From a checkpoint of a small transformer trained on Wikipedia: a variant of Muon for these matrices.
MLP neurons of a small language model. Each row is named by its layer, matrix (up: input weights) and neuron, and shows model dimensions 160-319. Each number is 128 + 24 x the weight over its row's rms, rounded and kept within 0 to 255. Numbers have three digits each.
A block is one neuron, or neurons of one layer that tend to fire together. After each block is what it responds to, as a language model described it from the Wikipedia text at the highest values.

L5.up1146:115145137156102091091115133153180097106115150118134124077091139123115100151087134185134087118120103137150137160113127152153080131125134129127106097152155124126129172117104149139154134112126112149114115092182131096128141142115108149134130152135167145141114114134134120168139117126110126161136125137079099119175155109122134140169098077168119132128135096134106105151115131149107130123151146140106128114113166147115157127117089106127096179159134157168122106114131066111102114129117104
Responds to: First-name endings before surnames

L5.up66:188110109139169141109141130113131134136121112130120188151091112145135181145141114118118092107119154115111119113140082141172114112132161109148148128140192150102153133126056146120140166141132146097134140153138100131114130145098110156112134119137134123099148123150152184072103113141132088148135117111090116131152138112067108167121182118173158154109096113116158131182134137187136116126144133173144128109124153141097130124148161087157117104131144157110128154123136162098102125106128079
Responds to: Infobox field-label fragments

L5.up763:139096128116089093115125173113175123098087137113101094069157129125116134102103162076087101102081124118136109110113133106175126158104137142146131114132121134127140176121117077140135154108170133110107141137092118110140144113143108145112137148131112170145167180115091133087105141105095144087124124145117163151167121166122129150180123083168115144096115097101132110122142155141126139101081108159091118125159124140142119148134129105101104155138111145113086154125131145102152125154091144
Responds to: Mid-word vowel fragments

L7.up170:127142076116082116158194119113109157158115107104130126166104155100131134116125104123135166116146116140100112087122089126137124150091151092134177157118181131132152110148135121166166131105103141192113127199099129152130158168120147123155136141128107123115140136117130105125147101132124135077094136129113114103107126181135127156149125131124139131108122120173143108105091123147125124138144104137110209139091112109152144117157137174167084162081128122094168130143111123113148121156172127
L7.up579:112075127135153157114120091147160154109112134144160107065117141152145094132082090128148112130106146144159094100142123094108131108158119111119157130142154067153121101136102145093130117096138119113110147121129131125127147136126158099193143133121143112134149165106125091155058179096103145151138159139172131131125113127110141177178136123111142140102144110113127151113113126124105174076112145123129095166142143127076140123117120092112147117125109171098119132124133163099132150114143129
L7.up581:141116103081125193091154110146141174113176155122119101158102121150104164137110121121151121126122110169136150141114125127134101142131143127125117139157121117139149164114146089111122106122160146159127110108135106065077153141097089101156115112125105148149155107121114096103121155107112130135142147145137092141127120145088112107113133110149148121135104103147140108086133117119171114142091137129146095122126079141087129135129148147123080115132118122102107130102109129149154095140098141
L7.up679:146115138089095153121111137150110133134138134100147141107071092140172125143114141135136121151107118117183120146159135133145119089139115091165134105169120137122119114192145157152151188126150118130094136089172124172163139124150160118105132101133159114123112133144100120063148147128136095128135136056118113137106121143128144130101132143158078089147099116130161120113124141074121159099147101119134127144128128136137141079114104140147144113130128097151099122128144129115183125083110118
L7.up913:166147137129140155139129055094100123126096130103147109113118136162196133097126140140111073121119122149134139091090095103123137121113116110139148095128188162141181116156152134109120117084154082140100130147138121148141126178127129112162128171104163117131132152134120077096120116127086123133130140143081125122140074155158086088111143116136085109109147116170105116094131126164138114133108102121150098154149130115084132136160132143122096128140112098115110115111148099145155131164150171
L7.up1005:115164138135117148141164128140101133097129132135128159106151126086137084102117163117148172104128108133129128149112154152173141124124165117128111147136147106149171155100139171128080138101104138094136105128164101158114133142146129153132138118120164126131137144117140130154129153154131097161129118152164138136124149162141123112116147102117136115122141129139124142125113106129164165144149133136151102136122110135086133115109119119118119148111109140095112136140155105155169141135150118
L7.up1068:121141111161116158124124126145120146065136135116126135134115121095127138095142137164097144093117101129125146186123111117125134129146135140152130131137179163172126107142132165141182164105158152111108132103142118150159155161155155080153082110112150150107143131104160094069125200144131095145131128140162097134112098152148135119137139116124145125165140172145086141101113118101114153146129095163135146152129095135102147123103138139116109109114100137130130125131095114122094133131113120
L7.up1199:129096165126097158138141096131132157102118124140149148180110108120146135095156154118107133077146120111194180138145163103125118120093154143104144114134094169122132102104116131135107138093149124103109142123106121171124141126141136105173115166116091149119176130081115119142126176115142163122162126122106097101161184140129105090163150085125087118131142111125082112125156138166130147146128114121098123165120147106052110147118149133127153075146127167080143124156085124102113129102086120
Responds to: Word-initial subword fragments

L7.up57:157116159086123157171110122082106122115109097117100110124103100132124161122148139130104109143140115130126121143148134123147147125134130108132156109081140111132136132122153139113138104170136156171126157124133151095155111075175135132158099119140137110154110142118077160124110116141141155118126121153154148079164123124116091110122095121135165150139152142119156094139108150121134137104128128110134175160115127131162108155117112138124133158094086116089081144127113160164108150108134145
L7.up155:129098125143079152094137108117139130111090144177104082136138141177123091126119109127126133106149125107087112190172086097175137161098142109160135138152123082092136071178135150149136169134124156134133128107136120136162130110136102104104169158139166135162144136148137104116145144131083128142168152121128115146127097125143127107119143123100125092141118116116114149097129064108136154135145108143151143157144131089114146144116105114066144146142130144139102119167097107141153087149076128
L7.up491:125086104160156096113131151167190097143092148143150084166145130118120119115178140112087163140165131121156155126153135133136158139133093147129141115093139184096139120134079116128119180134116106133094146149127133136144197112139096152159149136114181152175124154151152148143116141099112092122105158135134101065141147141125095129110123112150120120154111132150136128120118135157145152099061072094156136125121140136102121139141111102134143148110122149137133148127138154145109085153134152
L7.up517:157128168131105128131095103151119122109151120118152139131177157128125126110170130099152186124160152115148135129119158146157128159073136121111096100086156145118147123117113127111137108147125099122092122091145100123108209106077141098124088144096125121132136087084133101099118147107144125114136124149164117143154138103114127126093143155166112152108128145132156131100116123146098175127157122145140157128106117106125142118138130137153105155117117133145176136102110131080080159111097104
L7.up694:132123150132115111132126106130143104169111172141149113136129139186098131163156139114113133142182101118152120148088132097134102137127111128129135130116124095089142098196123139123150147137143097151135155133128115109148117177168119160126142102103157096141155116132117141106086111106138117128076108094104144090088137126077083145120131138118151132133111104111171124106150133135097133130092089122169143101127096113165130129138125137089133095104085113151149176146137106110104151129083136
L7.up754:136176107158121109116106142129155094140079148157098166110117135141103135131139081106121131140167086129157121119138169122169156092103097170161115074128154111150148159175130078146150106099144152168136146092161122122137149146101139117158119113135095080122185099111073158114134176113126093119148132158131125119126133126141110113112096161132096144153152128129093122107140130119111114125140146123152146170101105097151152136128171120109096122144144108115120151127121139141117145145158137
L7.up1060:163121084185079111154153094073110136142148171154106112130156110151125111119121117095113132155099162136090135120116122113158135133129119107112116136105175113097126133169119107110136115145099090154103123118116180150113114122142148141095132121120096111193093108113131158124107098102115115106105126144145089123112146119153159133130142140100146121164153112108143133119152095137148137107156086128115138109137137131173110158124141098100179143115146138110078122120133129094075105148137126
L7.up1147:131106102138153155111117134142141093141135107126136134151123157133098131143174139146129144100109114163108109158128121121083133127134134121125134167131128144162155116139130139128117135143114130120103122105117173093134158133145124162096118169135175098135124128142151138088140124153189117166149121105117137110095102146112090133109162135090089116138120099178128098115153141124139147125120145150162175139144089122145102120136115114102112104134125112104183157129092150103111132093071192
Responds to: Mid-word vowel pieces

L3.up247:120138139140117168121086127110112111145133118127114159126155134167146155151113141112109122103116127119114127068192175101133112140114126146135142174160148150093115138156085155112144126153117143142144114123123106099108069150081176126168147130133108138134143174103135110130134113110122136108106139096160170114143105142128099116132138091153132144119137105127124118132132125166128106104157154124123139137127128145191088107119185121141128151122122098138101163114131151128166098116151156
L3.up273:100103113134130120144099116143117151120126141126104116092137091091131149137147073143121129170163138128119126132121132159095167170159154106118144136152146129103127121135149140114120136117075112143113127120127141114081101137124134093101066077124131166116153142101136133140120161143103145147186115120158134145150111147100106132156090128113111148063112115112077081117135141121120134086105193132118110117109118121094135149148167144118138140098150137154086180123105130167118129167159163
L3.up560:133139129133098129110124148101108143097203107116149130134157142155134126087108131165141133129135114146137148116108143121109136139104140085128142093138130136106101122129093095140126141112138167148132099102122153129121099129066139067095094135106106128081120107107082136114120113081116126179167115156115119119153105131167106138102137125153192141120139090141103150089151131090131130089116133129120118145151109156149123125101109132130116131102119148112088123120117112153143111140125114
L3.up707:118101102137110143153118140129171112126125104135103112134116092161135101140105128182139153170187119122132135100125140088122096153133155167150133107133120133113123158127136129172127093100139149149125110150115116076154158083157125120125122101091107119113151127092164090142147166133094172116092144119112122096103121100090146177115117134137118089131096115129087142165155125108141086153105169111111142133106100099155092150145148136130145144133134127135109112132148117127096079121133121
L3.up709:119141149151126153149119097092159159091163128109132088142122112116118174126097096168110139114156123145125086129149153178145148097142167140143165084121131100123092119103140095132129073133098132135123135115140082139123087115122115111098177113155140140167082151158150111143089142097102107132134145147170126127110144124099091109114157123147132133071172126140130116148134126148118131099122117098132100139107115120063095132096132177152100138115144133133150129152107132158143126136122114
L3.up731:140112109151150136147076103162071114106142170141119165089128145164077093089153150133117122104169171101131103125166159148146146125128102135093165080117093154118151153106098149131127111135151081116125135119083144114119122153081136086114148201137138110181138125111123145132148111165123142099152112138139109108158163135104146106145087141147146177139111120121108154137133110167112101074129100147140158154132129114156137154143109157148132157083130151105084163139115147172139123142138089
L3.up860:128093111123147146144095116148160092162095145151154151112132138110161116114066161169145164130143141103113114144126127172132134114099120151122123094114168098142102129124107120157117113131110113155144112117095154159168114120122115103087125152119134142130126120111139120107138107147131058123114114134148138124110101137085143174117123123111150119133158129132120111160092138143091105145135132122146133090121115101171071146112134118139138096118099190106102180103115113095103136136141129
L3.up1218:114093078124134106110102138153137159123109124178135166153139156128138136147095080155100103107130176153128129123143142083132091114139137113114107145123136148120130153140116121088132110097089146130118131182118161171121118142147122122131126145124112153153075131123101108136101173124100133122114131087130170085069066136121126119133129113127159104156167137098178162125128120162138117164119114121134128131157129115132138177144125132124125108109117169153143153131144113137199122129108121
Responds to: Word-initial fragment "th"

L5.up528:128100155130149126135113100156115105062096155130148119109139112190144126161088124076158106191120140166139109128180143115143138122120146128142139100181104119067122116157109109106109161106175108191125076130095110151101092118064123121162143127132115157081150120116082151119116144157072110126142163187138150155124144132123133128143129165152136104128126145115120119146129128165163104090094157127112137129131111117118140178095183124146158145106121110132115145174120121106156102113131109
Responds to: Word-opening subword pieces

L7.up186:158105110105124109077147154146142134118161113141139110135099105124122115179111166116168105157109122124123121114132153098157152158135134060155103147156118142083092111113143168136172136171128101095101134117147162125181152107081085143137069126154149079121142091148158155149141131127118125152073156128103083123134124128111122145101127124153187097121133145140135113166104123087065143118125120127083110161148162139112139109124131093173138136133158121190143119140158152128110142132133150
L7.up354:117105131110146137090138115158105113138121119156168140154140137164085112132091154157132128092161130144105102098089130112163162142133127134168135129139139164096114160139151140076147149153145140140134101108147172134190176134139105088173119140126132102093116122134147108151109149125130108116078147123082064160157149183127105113146127104162121124115106125117150140141135126121101130161094134126107119123136148155095129114136149100115181135106122165142080104147131098140174120109084132
L7.up462:122119127120133130119146151133127102127187154150137120145137107093145126177135106141105129145071135188179113110114147126159138138130117125122144181107138159137167103093106148110187158132113140093157117100135119119144135112168146131111109130127174159171115120119145140129123133104146168141108126127114084128192120139145132145104127128121123134166121131119130131112135120112135142104121117114125132144114130119097181126100095151098152112127114126164127117147111137145072109102119111
L7.up483:126108138146110101129125117123194147122160134106097150124085119122130150121100167079110108103114128121104143144137104128176135155125138093145149141113133131125133154107114187177172101143114099106154126067090155139184142095138128113127124103140102145131125124130153172137104097124093123129115124137102078102123160098156131117128124124162134147117110115110115132131137140121104189136159135148117135099141190163110160132149128128142140124076144132162138110097177132126136112103119142
L7.up700:131115129116134107123112129123126135113081085150110115130061158139137134130102138151163115164072152157098113170109119123139142152183141114112092136163114124093144106084150128172119118113125149125117114127106130154148141117110093081191090095121109085117135121144177190123107116141150131125074122133139129112184153139110105125092079117122140139137148121161124098137139159143138143135153122113141136119155128088096122115139142121156122143108158093196098120116179144130096093121120108
L7.up799:134139143146127080174155150113125115124175175173143115167145121118104149091128109132146094127102114143125140112164138102114132096115127089165106078128142149086175117110143179126147126114154127122141078109184108106091130086109119127159150132099138075080144150136107120130135184147112121159107127164099115116105118160138157129159149118078139112146120140085143168088092118105098150125129129118108107129199155165083124130100127095093115188124130105171154137144115160116136140141096138
L7.up968:141128149146163099126166148120176097162082106126112150128141144133100157113157166147111104120126132125120094149136114130186136141120134134146133124134162119118151159127133082086115162144151114177126123121109150153147183108135143120135120153132081124146181150131151121168140148084142116104126179138128153152136127085125100135120116098115122128141153144173145167132116136126098125116123113135140133095112174134147077131132163128109161127130111129151104136134062127121102104146129130
L7.up997:098131153128153118157086122125165057109143147150127106122120169112105109101059156110151092095167100116069154141149132130129102134114159130111134157145128135156130160153142120141096133114108154144188114154114129118103125127139091155134106161132165144160187152190133104143106162148120116123092129200106113108131125139142129135114126127178127134116163109109132162132121111127137122144145130134126087111102128104151070132127149135143157114085134160125140125148117132119148166157150086
Responds to: First-name endings

L3.up49:120147129145131118106143118128113185123130142125105154115120136093140090126127129105125132104145162138100165140105111110109095091166145106141148122129106163095095126087161156115145096107154150151117120143142158131097125135130120114090132120143119147085143142153109141093162129124120095169164154149156083118131156163147114104142157096103155113127149099138113096156125127101144159119095111127182147170111123092132090065115105086133127100134115106164149161123083143103120138133084115
L3.up253:129100164139119118138126106149118101162088119107129156128139148124126099148112122116109107080154113139088158108114133151107102151130135056174138147100134140114135125073154133173144135099149169132092119134114146120137198126154101155111146119161126148114149144134137154113127142097126107098106114148108131147145115137166093156118124133161154118068077116072127134138091134133117112111164102147123100135069093128135145089139096088102090116129120095117122088061110160131145100171174130
L3.up466:137119086165145196125107090093128137111151155160146148186133143156101127161091090137108148167136112186134113148102151147143112132135113122112156151118134157141180135117158162108149142095123126126127094163151162142115126121131153155165070112120103129094128147127140148074115138082148136129144134076091146129124181137139139128128132134127111100103089108117159150123147153108113159137101122169130094129151166109155112158116129131154116115127126114100083120118110119098108095148095073
L3.up691:109160134125128150119133151150076093076140098116133129152123100146165071127107152098104099170139106117106133168112128174134157145117130137134136116131099137107126137147127125149144173149144169140135155150134139121108149158125123105170106130123136122128131129177149115125124082151104138104148099093145110110136121133090188134138122153137145149115117055133136100161161170117153100142164141123122147115194145125132128120139094137120096107096143042125139192140107125102132131123137139
L3.up905:146096154153144182117107158152119130110117118154120135158129137101108154092114131147069118110159112158087112119161131107116109145129121152156148104117159105120119139130130152129118140104099133107188166168155114136131097117078096158129165106110153122157063151151164140069100142147134139138123073092122118102088130086121140142132156152105111135128091127115147131171156155140117151102123162129150148173147154144125158130169081160114151114095093105126118121156142131115100118123136166
L3.up1021:137126109139133133114130120138159086091101076100138131148102138145122120151181089125092134100119119133115121146135113157162106114113117120133124148142138130123146165087127072131183181158147123111135165150139110151112115140163125123138096128138151095140106144131146151100128104148105118157123078132157101127128117114156141129144169187146159138099106104099149077112135133113075143164125120167093144106157097096161131108126133150128111104133117145120118135143136151128104132136152108
L3.up1108:107092094154109138085119118129166116111098160133133130068132138091128113155156105141154134142138126149072117122118095122190080123158127151110139133129113132157129095206134127119145146140116145106137157126139106083152142143143129177136140115127179150087113084147133171129126134149140154125152086146150115121109095125087157133148122129132167121098122126130088131129117110157109106159134151108141126136169098111097149140159135129153139106129125130125110096122138147137142129116123096
L3.up1153:113126132164109118133140138134157138090126147093141151120098091124121087142132112090125146087119188180103121126135162181143133137130113107095114152141143134156138101097144107132138147161173141178162170121163114165125112127157102115116115108136107141114132126127140117061159126151140115164140124185161147096129162140128132138140175109100161154076090151112076113164125098137130144182156097131128128156211088149103102116150159127143088142139097120123135123121117118149092167144105137
Responds to: Mid-word field-label pieces

L7.up122:103117132142069147125142124132118095128141106135107118108157145112111102119106110115123167145115123147143145161126106158125111134101123140136073164142154130162120162057124107141118129132112076166134126173162092109107164121132148143093155134151096145122141134170124138115088108119114109117104098120097151172136118153135148135097097127130109129150154101109111168160127129136096150118141143151143139120151127143126122165105105123098110143113108129156137119131186118120152156109124088
L7.up200:117131133120123165090103148174114137145158173125153126159116098176135119130114155155124123176120098109117147150124130171132138155170177080136114164116143163121122114102099107118131116127143140147123142108113102150135103125086088108128130114114113139128102143146147122119107128156142136167090162160117130107136094118101135143159131128137132136091101112142098112102144134135116110113127163133146153106126128167113132154142178092074136123111092146133107134188138130137101141144119099
L7.up270:124142089105131126134148115101108130125129088150129110115119160136125078147135109160141103087151119128173135149113125126189148167086153142105131150179131125154123152133131106094153157080156164132155114154145146137136110118149148131103153124127119096148122121119177142126141111096130098142173170131115168147107156132113149104118083157144136130138131106150117118130098148137152095135137134098143110132156106122127117121151148145130113150112114078142113089118111123096130132105156116
L7.up305:123102101111136096133135090119146133142128150104132130118153110134115150154106174118124119104073128102136115110136152143176097154109145131110092128109147112110113169118120158137230138109170095129142107062131109169103119122109103118111110125075111118152095117074125102125117162121142112139142169122104143128109080123086151134115074156108175151114143102159051128187076120152097115149131114148108185128063134134143135113131126134115105108131149130197135172112145136149120098126161148
L7.up361:105124135138108123114119096155136121156134171106075145118148089144128132151117127096121121105113099147148110140110113166160116124106126122172122107105122143105134135147109140121166101116137116120105112131115137099120145150056083161131161159113110140153123118148153117106160148104099068162142096109182125104139140072111123145149152152140107147131149110149120151145098149182092151102127091106140147126119134075130099130105163141130140145118145134136131129098127146115098130115094169
L7.up733:131120110127114149076105157119114093141125138123104141097122126115077128131147141112118095076117133124133134160149093127126100131093121137099116115122097164127149108100110118147106121126157109132152116173100181166159120098113158115149165152122127112145124108078099157167163122135135125100117186151167150139117084121121123126128111135105138089114154089118152108136138119116093131178142148126089151137111143150091122130138121073132119124099123143165127161134149087095164141135169131
L7.up854:121106047125113123120144166148115094151148141158143090119118098121141076126119130085158107101111144115143092136109123154091099137153119155111135151126106109126076117101117132125147188149135141145122121122125162114127082100034122127125141175102131104076131112146130162153121128130148104134150132081098113117133106121133153113177152171155110138121115110144101104131135109115095132110162142147124130152124116109126110155116169147135145120172121108147154126093120118144115109134110157
L7.up1021:170120094128135101106150142128120085141159116149093107065121134128122174124094115105137152096118148095166083155116144125129081126165146144156135156116143109111101125112113148110125120106125110097141150126118154080129096107088104095149143127096157107129112131118152129128150089111114121169095149105151121139145104150140095112192106160145099126156171148132117122119083144069125110117132135152126148078105102115108111117138122116110110109164143132133129182133091132105112088123085113
Responds to: Word-initial g fragments

L3.up74:136148167115131091109150123149141135124135159122156140135124170137102110108124133167138128127092111147161133172135129115176139140164133114136133129154159110151152151111155169128138137108132135120091127084132158110161151136146138123139146148091155098106133119121142167142105141115138143119121138143141139113103128088134138127132138104152096088115089111102119087180120108109139163132150124151107117083082180123127132134132149111058095142159143075162133080136091097140096092137124106
L3.up189:121136117137139101135126114127117119142105150128145151135155122153095123120100106120127122170115174116114127118148164101158131122119154100127151118073111084100159086113080167131095131155130130157154115111143068132161120142157112135122109145149125103122149111140144154128134097073107142135158149115151105104134152103138171156134078149129143113154107126117127095153180122120087114154105116153091099145121122137103142195122152147141140084120181158100149152100117117105160130182112169
L3.up441:148148139151139101110206115122182131101110150103151131105131181134085116121108122183147122113089135142127174140133140129152090124184155087110129122160140125148126161125142156106144103084112125093112110055131061137159160110102155148141137133094126122113134138171163146172134131136118144113120120147119122155116130184154129120125121114182109127161154121185108166126097104125131128114188163151136119099119145139099118154125171119088123159147147124168093076121106135106129125126089100
L3.up589:138117142175163125117179141180141070124153127126106150096119118145143127114112117135112158121133141134126160094112159137117104062128143103123139147146084156143111127134105118127082119132098118129117099145131101138106156117133118112096122149129095137127084113141116129095123127109186174112118162106152135090089154137106132156113119147111149153172143138098152170135103109203117122153140154128115158155116128112123145136117145164136188113159117154137164112126171128112160110109149095
L3.up1042:118144154120169140144074115124138147145122103135149080083128094120148094151138134089130144165098138131123095124126131131154086130139107081165100134122125116159126135146106148143158127104130117153084120122130143102130136126156116110126136101153145152155169135132133141137119152107124143098118091145129077122155102115135115090166148106148077149137143124065139147065082133097127155143125176147110107113159151169143141144087132179115084113129101121106140130130169185142144148110141115
L3.up1046:104138127114139182134116131072139112138104119127125112111169186125118135143135129159121139111095126092129079154149160130131124088179114109126118092121128166142126143129165128134162145098150130114134152107125118140163138123149130168134106122170103113128140129100138128069116119146095142113125162184115164142112129097077165118123092121190149153115143181097122178139108134119166114110174134102108167128119128119138162111092065143105073178114081137111129142147121130113110129141083139
L3.up1109:147135124122094121126185116122156093115095089126076132149127058083139050127113159114142128137133134144124137099095152148111109135132158130177158125126163166117148115120150120104130119119160143102113124117076148134137106127151142116115153145178145121157124131090098127102121127105133145168135143108086116126140115174112128164116152107143141111177106172172134131145160133170121096153156126124143142113153140165138111095106111133148186119116152108131120093144139133121142107098136077
L3.up1269:108105130109133107154103133126128132158106140160132142116131120102121133083130124126109110170096145156113128127107155126136118121165150116158125096116116185144104136085084179116124102154137165139161138113154101126153133088149140114115121137141126109144101136149144160064103098140180146120114137133096148131144143120091152146125106110128151124118149113127117118124101123139127111137186131211102109094093132114126106148110106116103138079117149133143155122092120126147122134138128091
Responds to: Mid-word fragment completion

L3.up93:120130083096096123112191139112135174134081098152119159130149173142092149115140099118131122159118117132137137100090161150132154130135129159120130152096152179103139130195141139110138130150110125138148161141126104130103155092091129128133143139124128173134119099123138101124131144139111139147072112159114151101092146091067087124096121102116155133133162137139135146164139144141085131099129180160105103136131108125134119103105123106172139066103112133135130127134195125174137136143084100
L3.up228:112156148147103147103132136120117115126115114139137137118139104116146136098143120120130121119102130089117095111066130128169140151149152111121073157143134109142126154117147128152165138117134164076128120105140154136141101144132097129111131125153152151152146101119109120130134102113114115099167098109121094135090126156113117148129124113099093129145128118140191053142147111085143129150141140114092153090157086140163153119116155102083177125149084073113142150131157106081101061113114136
L3.up380:168139103158122124162113116162112079112119139092096157184127149140172100118137100138155097115156169140133136134104139107140117148156114156120128090128130135118138137081124094127129142055125096128139131087120109105098136132131144171126167128123116120118103156092129156152124149113124103155115147131154185171112093135103129128093095152126128104108123128130124127144140156156110136147121154160147141152134099117136119166117187134108126070126134133123130153061159133141106137166131110
L3.up559:094148105156128121148142164088129162102156129138153147084124118121122129106119097102092123121099156093118110154162161135092139160114095139172149147135105104153133130114115153131121135147130133119172149114146163153095135119121158163137103126136104141145151106164122070132120156149134107109140122134135124054160092146135103101136169140116130135102151118112108108145128118117120154161123136138127138170110141134094088099121132123161127169152146153128131106134103152108146133135085146
L3.up584:151105130093104133148095059148114140132130110136092123055143153138097154085105085131148114123082121124171137104136115108140084107112141135139152136120122161145132129118145143135125122146140124135132090144163112167100151136150087136120172155099123136124146163141154187111120135127149123109069119115103061109156166114132121136126133075146142154107099130141096142118107135123189127153140124102117170105120095135131124096120101119084112114145140142093156140099100170107126138152126142
L3.up616:124095075082096127129141162160142150136133140084115164099125158131112107130120115144095126101100157110133128136118117103091140151164158164110148118171122128153188134080153132081138187146116123131125111139157086140152136109144139127130132125150127156150105107138143122187137104104168108135140135146078139157121149109170149138133119129108137166087125148105094138114103136105082089139100126170160156146131139082138112117141107145109152127165166103102108096128110110117188121151156099
L3.up663:172130135102088178154105108118109138137130147108161070128154097152136112154133112100097123112143152161105130158099140121109167136123123087117120155119166138121123122169168128129141151126136132131111130103147170131101171098149117152123097149146115140122179127139136147105157112116164161111106102152168103118170120139141138113143132129141118149147107116086107154142112176118105148146118168120102135084100163158139139128125130160114110137110097108122169142107136105093122175121152159
L3.up902:172125121162136161137080135066158088122108067122125140105150109143096159132141107139090110141130139129140120132071146127089109128107090128080136138127117151098141119135151139144144113121171114073088122148098121111072093113133106153099126141125115173173170137087161147156138126145127141139139148131170133114130144143128073147129138131138087163101135100131103088148069139074110147127100118133119124114104117101122101138143114087151134125146116112138137109100161135118122136146138148
Responds to: Mid-word pieces of names